MLP neurons of a small language model. Each row is named by its layer, matrix (gate and up: input weights) and neuron, and shows model dimensions 32-95. Each number is 50 + 15 x the weight over its row's rms, rounded and kept within 0 to 99. A neuron's up and down rows have the sign that makes its largest values positive.
A block is one neuron, or neurons of one layer that tend to fire together. After each block is what it responds to, as a language model described it from the Wikipedia text at the highest values.

L4.gate86:71 43 48 50 51 68 76 67 59 59 53 57 69 52 34 50 72 35 28 73 68 67 39 38 45 47 59 38 35 69 43 45 65 61 57 61 71 47 49 31 24 38 56 52 48 45 39 43 67 44 65 60 18 52 61 35 82 38 53 69 40 60 29 49
L4.up86:25 51 30 67 56 65 52 43 50 54 49 51 31 59 51 12 52 75 58 53 50 58 74 42 55 78 31 29 55 51 60 70 33 37 38 41 47 74 77 77 44 41 35 33 67 63 44 71 51 40 53 60 69 54 29 59 17 45 31 42 44 58 58 54
Dash tokens inside the ---|---| separator row under markdown table headers, peaking in the last columns, e.g. election result and track-listing tables.

L4.gate255:45 61 63 38 57 35 44 35 32 58 31 59 38 68 53 80 72 32 39 78 29 52 55 50 50 77 47 45 80 59 54 48 64 55 35 45 43 39 57 57 45 04 40 20 63 59 23 26 65 53 60 62 59 35 43 63 32 45 42 51 55 47 50 28
L4.up255:74 45 53 40 74 29 52 41 40 52 50 59 59 44 55 26 40 56 14 49 50 67 36 26 63 58 44 82 46 44 53 32 38 48 34 36 41 52 66 49 45 56 54 58 43 41 26 45 32 67 55 64 38 39 58 45 32 45 65 61 33 28 59 44
Final pieces of split verbs and bare verbs after "to" in narrative text, such as rec-all-s, exam-ines, explo-it, mista-ken, continued to play.

L6.gate137:69 62 54 63 64 52 56 50 27 77 55 60 47 66 19 26 34 60 61 31 44 52 43 33 32 52 41 58 77 55 61 35 41 44 51 69 57 75 60 37 51 54 42 56 69 47 43 54 22 67 37 49 54 71 59 54 57 55 34 65 55 84 43 50
L6.up137:51 64 90 39 70 52 24 26 64 55 47 39 62 68 48 47 41 69 75 48 40 64 73 64 75 43 65 70 73 46 52 28 55 56 52 73 63 48 40 86 43 35 79 54 49 38 34 72 55 51 66 57 70 53 53 62 53 65 48 43 54 41 59 31
L6.gate214:62 43 62 45 40 31 48 21 44 43 54 73 35 35 37 46 14 46 54 29 43 46 22 36 50 25 50 29 55 65 53 64 53 60 07 77 59 61 35 56 47 37 67 66 53 56 68 24 42 75 48 45 59 53 45 58 42 57 26 54 63 40 87 49
L6.up214:39 47 40 58 50 86 54 41 32 62 48 43 44 89 41 60 43 57 48 61 48 31 48 68 64 74 66 40 66 84 57 46 42 71 54 59 65 40 75 42 58 65 47 15 46 54 57 38 43 65 37 75 55 50 50 99 32 69 45 33 44 50 53 51
L6.gate225:56 39 58 54 29 43 46 46 09 63 49 63 26 40 40 65 31 57 77 58 46 65 61 48 57 46 37 47 58 21 62 71 65 61 34 66 38 46 62 46 36 63 44 38 57 55 63 48 45 49 44 32 57 33 19 66 62 62 63 60 70 36 81 53
L6.up225:46 56 59 48 40 67 53 44 33 65 43 57 57 46 41 45 39 78 48 56 51 61 32 69 63 64 36 58 63 28 40 60 24 50 42 75 37 50 50 65 46 55 64 57 38 65 70 62 66 58 67 37 49 30 71 32 44 31 25 62 49 52 32 50
L6.gate269:50 61 36 80 39 47 11 46 30 65 18 45 59 63 51 48 49 50 65 43 67 36 44 55 47 38 67 51 53 37 62 66 46 59 65 41 46 42 66 31 50 49 81 41 64 44 48 60 57 66 48 66 39 51 47 58 64 63 54 44 42 38 22 61
L6.up269:35 44 46 58 25 25 25 48 45 64 47 60 36 74 60 45 40 49 73 57 62 67 43 41 38 06 37 40 64 38 59 47 62 63 66 34 44 52 52 23 61 48 46 54 75 60 44 30 16 87 49 69 42 34 48 48 30 67 31 65 66 32 28 69
Fires on "and", "or", or a comma joining a first verb or adjective to a parallel second one, as in "written and performed", "restored and preserved", "direct or indirect".

L6.gate45:44 63 41 33 81 55 22 46 47 34 50 27 48 54 63 69 58 44 29 60 40 49 76 53 52 54 49 33 34 57 40 55 34 68 69 32 47 35 77 59 48 67 63 39 40 43 57 47 66 71 34 68 47 76 82 66 38 46 38 61 47 46 42 53
L6.up45:49 45 15 43 51 74 40 69 56 69 32 50 55 74 38 35 61 76 57 65 46 52 21 65 61 72 53 51 51 32 72 23 68 56 34 19 60 50 58 46 39 50 45 58 63 39 56 56 73 31 29 48 50 63 70 46 53 53 71 29 43 55 75 48
L6.gate252:28 32 26 57 56 72 66 73 48 56 78 58 56 59 73 47 85 46 12 42 54 42 08 61 64 53 45 30 47 40 59 42 52 59 45 60 81 45 63 25 38 53 57 57 29 27 56 51 60 62 52 75 53 60 74 35 60 37 60 55 26 45 54 42
L6.up252:41 38 38 54 37 74 46 52 54 57 01 50 48 42 56 48 27 67 58 60 40 27 39 54 40 72 69 61 66 44 60 08 77 31 33 60 47 57 53 29 51 26 52 59 25 42 35 35 40 66 52 80 38 47 55 87 44 62 55 44 21 69 63 37
L6.gate267:41 29 50 45 29 67 92 52 60 33 30 51 28 56 18 38 35 49 46 46 48 69 45 38 43 24 74 45 41 33 61 70 54 44 48 61 47 62 36 05 66 47 48 63 45 58 44 56 27 44 78 67 48 77 21 57 49 38 58 55 63 67 57 58
L6.up267:58 54 32 82 42 90 49 46 57 52 55 60 45 35 60 32 60 35 51 71 55 61 51 40 41 30 49 30 60 50 74 43 32 55 45 40 54 63 24 39 40 52 28 28 49 70 45 48 41 84 49 71 34 64 47 65 54 72 64 60 45 77 17 60
L6.gate500:71 64 62 37 36 47 70 32 73 54 39 34 61 34 49 64 48 42 57 45 59 66 74 46 54 52 45 47 42 59 29 53 57 64 44 32 59 48 67 36 45 31 53 34 38 39 35 30 25 51 54 97 58 73 44 25 52 27 73 72 69 47 47 53
L6.up500:68 52 53 60 59 40 62 68 38 61 69 66 03 43 41 49 49 51 52 83 45 34 52 57 58 55 83 40 36 42 77 37 36 48 69 73 52 60 35 33 69 54 49 29 55 29 24 53 66 52 28 39 57 29 64 67 67 55 51 60 29 52 63 56
Fires on the fourth dash of the |---|---- row under markdown table headers, in election, track-listing and sports tables; weakly on mid-word pieces (Humming-bi-rds, Bundes-li-ga).

L5.gate8:48 56 48 32 45 30 30 48 71 75 55 66 29 52 86 60 63 43 44 67 47 25 37 52 37 55 48 45 93 63 36 46 49 50 66 43 79 44 32 83 58 42 41 44 21 74 40 30 47 64 59 74 55 44 50 37 44 62 68 63 59 38 82 49
L5.up8:70 38 44 61 59 58 42 26 46 51 06 55 52 51 47 53 37 36 45 51 42 42 38 43 63 50 78 48 64 83 81 42 48 17 57 70 47 56 19 35 55 60 71 59 31 66 78 48 54 42 35 53 31 83 47 50 64 44 52 43 32 42 47 59
L5.gate24:28 37 35 41 78 55 71 30 34 42 74 48 46 44 77 51 38 33 57 57 60 50 53 48 57 33 68 35 53 48 55 38 63 42 37 61 38 27 59 58 41 63 39 51 46 58 49 72 59 61 78 61 34 47 23 47 48 50 68 32 70 39 79 34
L5.up24:76 31 52 68 63 52 35 74 68 54 43 34 54 45 64 27 33 40 37 50 51 24 81 48 59 48 32 68 49 56 49 16 52 49 33 48 61 52 77 55 45 57 75 59 64 49 45 75 63 66 50 60 48 59 82 59 46 63 58 46 82 56 31 45
L5.gate27:66 70 75 40 49 53 30 38 70 58 32 55 35 57 46 46 27 55 47 37 81 56 28 50 31 46 73 40 65 62 40 61 54 31 67 63 36 53 35 42 59 21 53 52 43 71 45 61 37 49 32 67 58 25 66 38 66 49 67 61 44 29 61 42
L5.up27:56 51 56 61 44 58 53 39 44 35 47 43 58 54 68 04 67 47 42 38 35 62 17 68 61 21 36 24 23 35 91 58 48 20 57 59 63 49 44 57 80 51 89 56 55 29 50 63 40 49 76 58 68 38 58 46 46 43 46 64 29 29 51 41
L5.gate96:59 70 54 48 57 45 51 06 65 53 58 26 23 48 33 50 23 44 41 32 38 28 47 07 63 39 62 47 61 63 65 63 46 47 50 29 45 51 50 62 78 55 55 77 66 68 35 47 57 87 55 49 43 38 64 45 45 47 57 50 69 49 60 67
L5.up96:56 59 27 60 50 50 69 11 49 43 67 71 51 58 27 28 39 39 36 54 37 31 22 47 34 44 47 25 50 45 65 42 37 60 76 66 21 55 42 58 46 53 58 53 59 51 45 53 28 64 59 70 48 48 53 52 65 58 38 53 39 82 71 54
L5.gate274:43 34 62 43 53 43 45 36 48 65 70 58 46 81 28 61 64 50 72 50 71 41 39 53 32 51 28 60 68 25 49 45 43 70 59 65 55 14 78 58 64 50 30 41 39 65 26 33 52 40 72 59 81 61 72 76 47 71 43 33 61 60 67 48
L5.up274:38 73 53 68 80 62 34 24 27 67 45 45 57 55 25 61 47 23 58 60 12 62 55 28 63 56 54 40 55 52 79 47 26 72 46 53 34 51 39 56 63 70 48 66 32 74 38 56 63 48 41 42 47 29 41 55 69 33 43 55 41 49 52 38
L5.gate287:34 48 53 37 44 54 49 49 21 42 39 41 32 60 61 40 37 54 66 60 33 84 43 76 58 63 64 60 30 23 59 70 49 51 44 58 52 50 67 55 51 41 43 19 39 51 27 49 40 63 63 41 32 49 36 47 57 35 43 49 41 59 48 75
L5.up287:44 43 67 45 58 78 65 52 56 55 35 49 49 27 59 85 58 65 64 65 65 80 62 73 47 72 44 41 61 49 70 68 60 56 33 49 35 25 76 67 40 46 75 33 50 53 53 59 53 74 42 49 68 59 44 35 52 62 48 31 62 79 37 63
L5.gate331:67 60 55 42 57 57 38 33 50 40 56 80 38 73 50 38 56 50 61 59 39 43 32 69 58 66 68 29 65 42 32 20 61 41 39 34 54 38 53 32 40 36 87 56 46 76 57 34 85 57 51 59 52 29 58 36 45 57 51 59 64 47 73 45
L5.up331:39 43 46 32 54 76 71 42 58 53 56 70 44 49 60 34 65 64 51 56 35 33 42 58 51 72 73 44 74 67 65 45 53 44 53 38 48 62 57 53 46 34 58 34 18 67 33 23 67 52 40 43 56 13 73 70 23 65 69 36 53 37 51 50
L5.gate405:42 51 45 53 32 64 58 55 29 53 37 56 69 33 76 50 08 38 56 26 56 56 40 50 56 33 61 36 60 51 61 49 74 59 45 67 52 49 51 74 69 40 46 38 63 45 59 78 47 64 67 26 78 47 33 52 45 64 33 57 37 45 44 34
L5.up405:48 25 46 49 46 43 40 32 46 68 54 57 55 40 75 63 39 37 59 55 69 43 71 14 52 36 36 48 35 78 26 73 36 37 53 43 37 49 28 35 30 52 57 62 75 39 39 47 53 85 50 14 29 32 52 40 59 74 55 76 37 50 46 43
L5.gate429:27 54 27 22 14 57 37 53 37 50 38 38 49 99 58 44 61 14 55 33 36 54 49 39 55 70 52 44 29 39 31 40 55 65 58 41 44 42 51 52 60 42 32 34 40 48 31 44 40 01 53 27 24 47 79 45 57 26 20 58 52 32 58 66
L5.up429:40 32 36 63 46 29 24 47 45 58 60 37 45 30 73 49 35 69 47 51 82 62 45 44 46 61 74 62 81 50 93 63 39 66 37 53 56 62 69 46 77 54 65 51 56 58 45 59 40 73 36 48 47 25 26 70 68 31 43 61 59 76 33 32
L5.gate481:44 42 37 46 53 51 39 37 64 65 52 49 47 58 47 55 32 61 58 69 51 86 56 49 56 69 50 37 49 59 65 47 51 54 49 35 33 46 65 24 35 61 39 63 37 37 40 47 49 32 48 76 59 36 42 59 44 44 61 25 51 32 28 32
L5.up481:42 59 68 57 53 48 42 52 71 49 47 53 12 52 56 54 31 64 68 50 54 56 46 42 48 56 55 41 36 53 53 64 21 57 30 45 23 42 42 68 64 50 41 35 28 61 39 58 52 51 51 29 67 43 63 44 47 26 61 36 51 44 63 27
L5.gate502:65 53 43 69 57 42 34 47 48 38 47 68 45 79 42 35 28 33 71 31 46 73 24 46 77 56 57 58 52 56 51 34 43 43 32 31 28 32 62 47 60 45 44 40 67 23 31 65 67 50 47 29 52 56 51 41 30 62 44 50 29 47 49 39
L5.up502:70 38 59 44 57 40 39 41 87 75 49 60 12 35 45 63 46 27 91 62 57 34 61 43 45 44 50 47 60 63 59 53 49 52 48 58 66 52 21 56 70 37 66 61 52 58 52 46 62 46 50 56 51 35 50 32 32 72 47 49 52 56 50 33
L5.gate520:60 74 41 36 44 52 44 54 46 75 39 42 52 41 65 48 30 29 57 58 64 50 38 39 73 66 31 47 25 30 41 68 46 62 61 44 68 35 35 28 31 43 62 43 44 47 44 40 36 66 63 84 52 58 48 44 57 49 41 71 64 53 57 57
L5.up520:49 47 40 54 51 85 56 32 39 63 23 28 65 54 40 53 58 37 33 44 48 54 49 27 43 53 34 55 41 24 57 30 42 53 37 34 45 30 56 43 48 62 51 30 44 57 54 56 74 38 45 64 51 83 52 59 53 60 53 64 70 45 77 54
L5.gate535:54 42 74 46 48 58 26 52 34 43 69 43 46 73 77 75 37 35 50 52 48 72 32 84 25 47 60 52 86 66 84 48 80 27 49 50 36 44 67 47 80 35 51 63 56 43 54 66 56 35 62 52 63 66 53 55 43 62 50 60 43 69 37 30
L5.up535:51 51 76 44 43 47 73 65 65 68 68 42 70 52 45 43 42 55 18 31 38 54 62 61 48 69 45 33 23 43 26 24 51 31 27 25 35 51 38 68 41 47 52 41 31 33 33 47 42 59 42 46 62 53 73 46 39 38 50 41 59 29 54 60
L5.gate550:52 60 63 41 54 29 44 21 35 66 56 51 36 88 35 48 76 57 60 36 39 67 54 48 40 43 61 26 56 57 58 49 73 65 79 48 76 23 28 42 66 51 51 30 33 34 45 49 67 53 46 73 62 61 52 79 34 44 53 44 49 61 40 50
L5.up550:59 64 60 46 53 51 61 32 45 31 36 67 77 31 57 49 63 76 30 63 62 41 40 54 42 21 38 62 30 55 56 40 52 56 49 52 58 41 48 34 59 64 69 44 67 35 23 85 32 53 72 37 30 55 50 77 42 43 58 41 43 73 51 43
L5.gate559:30 36 52 70 22 44 54 64 63 50 56 58 48 18 60 50 57 44 40 51 53 76 18 59 48 38 38 57 35 59 73 58 22 73 62 35 41 35 51 54 52 28 53 49 43 45 83 18 13 44 54 62 60 50 42 62 39 35 39 24 46 29 53 39
L5.up559:53 51 52 54 82 46 45 64 61 23 70 49 71 68 48 75 63 64 45 43 56 71 45 41 61 82 41 65 22 41 42 56 41 66 38 75 48 54 40 34 39 40 54 59 30 87 63 55 39 65 55 52 31 23 73 40 44 29 50 40 44 47 52 67
L5.gate605:69 52 44 57 45 67 47 56 40 74 51 39 63 72 34 55 27 65 44 48 51 37 61 76 39 45 48 30 52 57 47 57 53 50 50 23 17 14 50 48 73 30 79 52 63 58 46 43 75 29 67 42 68 50 69 52 42 62 47 41 63 60 47 38
L5.up605:36 69 50 21 69 52 39 66 37 43 43 67 27 40 62 53 23 37 43 53 51 51 40 75 58 62 61 57 69 35 47 42 52 37 46 59 40 57 57 76 43 40 52 43 15 87 61 58 59 65 82 39 46 42 71 54 47 27 56 94 63 30 58 64
Final word pieces of verbs about to take an object or complement, such as -ing, -es, -ate, -ed in examines, emphasizes, demonstrating, focusing on.

L5.gate3:52 37 51 59 44 72 36 47 39 53 58 57 30 27 46 47 31 67 75 58 33 49 48 49 58 70 39 65 28 76 43 48 58 53 58 30 39 44 47 38 67 56 48 53 65 77 61 55 37 26 63 59 63 45 12 16 72 57 48 53 52 35 75 74
L5.up3:54 73 29 68 31 43 50 65 49 10 65 40 58 69 59 52 55 73 41 35 29 63 67 47 48 60 45 49 44 51 47 19 58 46 70 47 53 34 60 30 58 59 55 35 45 60 44 61 47 41 50 49 62 61 24 48 29 52 51 33 44 41 44 48
L5.gate79:99 63 38 75 32 44 67 33 53 34 66 47 55 56 27 46 45 53 54 49 43 45 34 38 64 57 35 41 42 78 35 43 64 55 42 60 54 70 34 28 08 38 65 24 29 20 32 59 43 29 45 52 64 65 50 44 37 62 42 52 33 63 27 64
L5.up79:58 38 64 62 50 76 42 47 67 82 30 47 82 51 29 46 42 47 57 51 49 63 46 21 51 45 55 65 42 67 67 28 76 31 28 47 37 55 57 53 46 46 67 69 70 32 50 57 56 59 56 65 75 59 57 59 76 68 66 45 45 35 46 64
L5.gate143:61 45 58 71 13 50 47 28 47 52 49 37 51 39 70 51 68 40 34 61 35 52 47 37 67 33 35 69 58 65 57 51 64 78 42 33 56 40 74 58 38 67 74 57 59 31 66 56 42 69 43 77 58 55 35 39 45 75 59 35 44 29 30 49
L5.up143:39 44 37 62 49 60 62 80 50 68 49 43 63 28 47 30 60 52 55 32 66 72 68 32 50 48 41 31 42 50 52 73 47 50 29 32 65 88 40 71 68 39 48 47 43 29 49 49 44 59 46 69 45 51 40 50 28 44 47 32 35 51 43 55
L5.gate182:65 38 34 58 38 59 82 50 48 27 46 77 21 25 34 39 22 47 58 32 33 45 62 46 50 30 45 58 25 32 35 64 77 30 43 28 70 30 62 25 45 51 57 67 27 61 71 42 32 61 39 44 76 61 37 20 42 53 53 71 49 42 54 69
L5.up182:61 46 70 58 30 46 25 55 72 54 57 47 44 55 51 36 61 50 37 63 32 29 59 34 63 40 46 62 75 55 42 82 60 34 49 51 70 34 74 43 81 25 73 50 60 63 51 76 59 80 60 62 39 54 13 65 40 44 50 55 58 40 51 47
L5.gate273:63 52 34 42 50 76 67 47 32 36 18 79 27 33 46 46 48 50 50 26 57 55 24 32 36 70 72 56 25 51 43 34 38 57 49 33 63 59 88 34 13 60 47 39 49 43 65 54 45 52 45 48 41 58 57 46 68 15 46 63 54 50 29 65
L5.up273:58 21 63 59 48 63 69 61 38 37 45 30 74 78 32 59 50 64 59 41 46 70 36 57 36 45 50 60 76 30 49 62 50 38 72 52 42 37 53 40 38 28 49 61 58 56 61 49 55 51 37 81 31 54 47 24 23 61 58 30 63 34 54 20
L5.gate313:58 15 40 85 66 54 41 69 56 37 33 59 44 40 64 53 68 40 80 59 33 59 38 45 41 54 44 47 54 67 56 69 57 33 48 57 19 77 28 42 63 73 36 45 48 38 66 70 42 22 37 66 52 53 66 73 79 74 47 53 59 64 64 49
L5.up313:40 78 51 66 57 42 54 55 50 37 29 54 30 52 44 64 41 63 48 72 56 55 33 56 47 60 35 39 81 62 48 66 73 69 63 82 43 65 54 37 48 52 66 81 47 37 42 30 34 50 67 48 34 28 43 28 58 50 41 80 34 58 71 56
L5.gate328:69 39 48 50 58 43 19 44 38 53 49 64 63 14 39 45 62 40 56 50 60 60 45 41 72 59 22 37 59 54 57 43 36 37 59 23 39 51 52 40 15 80 61 30 42 38 63 53 40 51 64 55 26 46 45 42 77 57 77 44 57 45 45 54
L5.up328:60 78 49 49 48 47 38 37 41 41 50 40 50 51 36 44 69 56 32 46 65 57 60 60 47 48 65 46 61 29 53 33 29 79 18 07 44 60 57 37 61 43 43 40 54 63 85 40 55 60 74 46 48 19 46 54 54 51 52 73 31 41 36 47
L5.gate367:47 68 29 75 31 49 60 60 42 34 78 51 54 55 44 52 25 51 43 54 48 56 32 16 42 47 56 53 64 65 24 63 47 39 40 18 40 72 59 47 30 50 55 72 58 35 55 63 36 33 70 55 34 60 25 78 47 50 73 66 66 62 33 58
L5.up367:74 49 36 90 24 40 84 47 43 72 43 45 54 58 44 61 25 47 40 49 71 33 62 47 68 51 18 55 35 34 53 43 54 47 49 50 49 51 64 42 45 37 63 83 55 54 25 61 47 53 76 48 39 48 48 51 54 51 61 83 18 42 40 56
L5.gate382:84 52 05 55 49 45 36 62 71 51 45 67 59 66 50 57 59 47 75 46 34 46 37 41 58 65 26 62 40 78 62 60 17 52 38 94 65 53 56 43 47 71 54 47 67 50 41 41 43 34 44 56 47 59 58 23 56 77 65 57 30 44 74 49
L5.up382:52 45 46 63 53 88 35 33 64 40 20 41 57 59 23 41 49 58 58 58 44 47 28 52 58 63 61 57 52 54 92 55 50 62 60 64 47 23 53 56 27 47 39 55 65 58 60 45 38 54 66 47 52 68 44 78 43 61 57 51 36 53 63 57
L5.gate397:80 44 27 36 72 39 54 53 56 62 61 63 36 49 24 56 53 63 44 56 36 69 40 41 60 76 47 52 40 29 47 52 59 45 13 38 61 79 78 59 44 32 37 42 58 77 51 53 50 02 35 74 32 63 40 58 36 47 58 56 62 46 59 72
L5.up397:64 54 38 34 71 44 75 55 44 65 56 59 27 71 56 37 44 37 59 49 41 52 38 31 43 74 44 61 32 17 73 29 77 57 18 59 44 92 80 46 43 59 33 57 29 49 26 47 50 61 39 48 45 41 48 56 32 50 55 90 74 66 44 37
L5.gate411:59 64 49 53 61 39 22 24 67 63 36 55 47 28 62 36 52 53 51 60 40 70 47 81 48 67 44 43 49 38 38 48 80 47 19 52 46 52 35 65 55 40 55 33 36 58 65 41 53 35 53 42 46 77 45 66 20 56 37 70 58 36 46 42
L5.up411:67 45 52 67 35 56 58 44 18 28 19 69 30 47 47 35 71 37 56 50 57 74 85 58 48 33 37 51 29 81 53 39 48 68 62 38 38 57 35 30 47 77 35 43 55 50 48 57 57 48 55 43 32 70 34 59 45 64 56 42 32 56 47 58
L5.gate455:88 27 61 58 56 50 56 38 68 39 59 55 63 46 42 14 73 63 57 60 45 40 67 39 43 36 35 63 52 69 47 57 64 37 45 51 68 52 36 74 60 33 73 28 64 43 66 56 27 34 45 63 77 77 82 58 52 67 35 59 36 53 35 47
L5.up455:68 45 51 72 41 46 11 37 67 51 76 69 32 63 71 58 64 69 48 76 39 54 43 51 41 40 46 50 84 56 28 60 57 72 46 62 19 41 43 40 77 26 65 45 35 64 60 44 54 67 51 59 35 65 43 60 38 71 36 60 40 43 44 39
L5.gate530:42 49 32 39 74 62 29 52 49 43 31 63 22 53 46 68 36 99 31 61 47 56 32 32 29 57 55 52 72 52 72 49 63 55 04 57 35 61 65 31 42 32 67 45 66 44 72 37 39 65 55 72 42 61 44 48 68 44 57 65 55 40 38 68
L5.up530:58 29 55 40 27 78 50 37 48 32 39 50 62 43 49 34 56 49 33 12 65 47 22 36 44 54 65 34 35 47 34 43 50 61 48 46 54 75 67 58 37 45 33 47 59 61 72 45 38 58 49 34 63 84 64 50 51 62 69 66 81 41 41 44
L5.gate541:28 61 49 60 55 80 56 77 40 55 32 30 45 76 66 40 65 44 49 57 33 47 40 35 81 57 63 37 46 38 54 50 33 38 43 52 49 45 78 42 49 51 61 48 40 40 50 46 42 54 60 69 49 77 25 27 67 35 61 58 39 12 35 56
L5.up541:39 54 41 47 32 49 34 57 51 41 40 41 50 39 36 46 59 88 50 39 62 71 43 17 59 49 48 57 64 49 64 53 61 50 66 36 36 77 59 34 55 58 82 35 39 39 42 66 62 51 48 66 51 51 55 57 63 32 50 65 24 62 46 66
L5.gate583:52 50 55 67 51 87 41 46 64 40 34 44 79 41 50 51 66 29 52 46 67 27 38 60 56 82 65 39 42 39 43 30 20 80 59 43 61 52 54 57 27 65 67 62 50 27 56 36 15 62 45 53 68 52 48 46 57 62 34 64 43 53 53 79
L5.up583:68 44 39 46 47 65 60 25 73 57 48 25 56 46 52 45 62 41 33 43 50 38 52 51 50 75 65 33 61 86 41 56 48 84 50 38 44 34 42 50 44 61 49 46 54 36 55 40 53 65 65 36 68 64 60 66 61 37 46 55 40 63 44 46
L5.gate601:39 62 47 73 57 74 76 60 48 50 46 48 65 60 37 58 58 46 60 57 46 50 58 27 47 70 61 72 45 48 84 51 28 46 57 27 53 83 80 36 80 34 47 52 48 35 49 68 67 40 38 36 42 51 51 78 38 66 49 72 24 33 28 56
L5.up601:52 23 45 48 39 57 68 66 41 36 35 73 65 42 31 40 45 60 18 47 58 69 57 42 43 55 48 34 41 48 64 55 70 52 37 66 72 37 62 03 39 80 43 39 71 54 62 41 44 47 48 60 43 35 32 53 38 64 78 73 52 62 26 63
The middle hyphen of a "---" cell in markdown table header-separator rows, usually in a later column such as |---|---|-'-'-|, in tables of election results, sports stats and filmographies.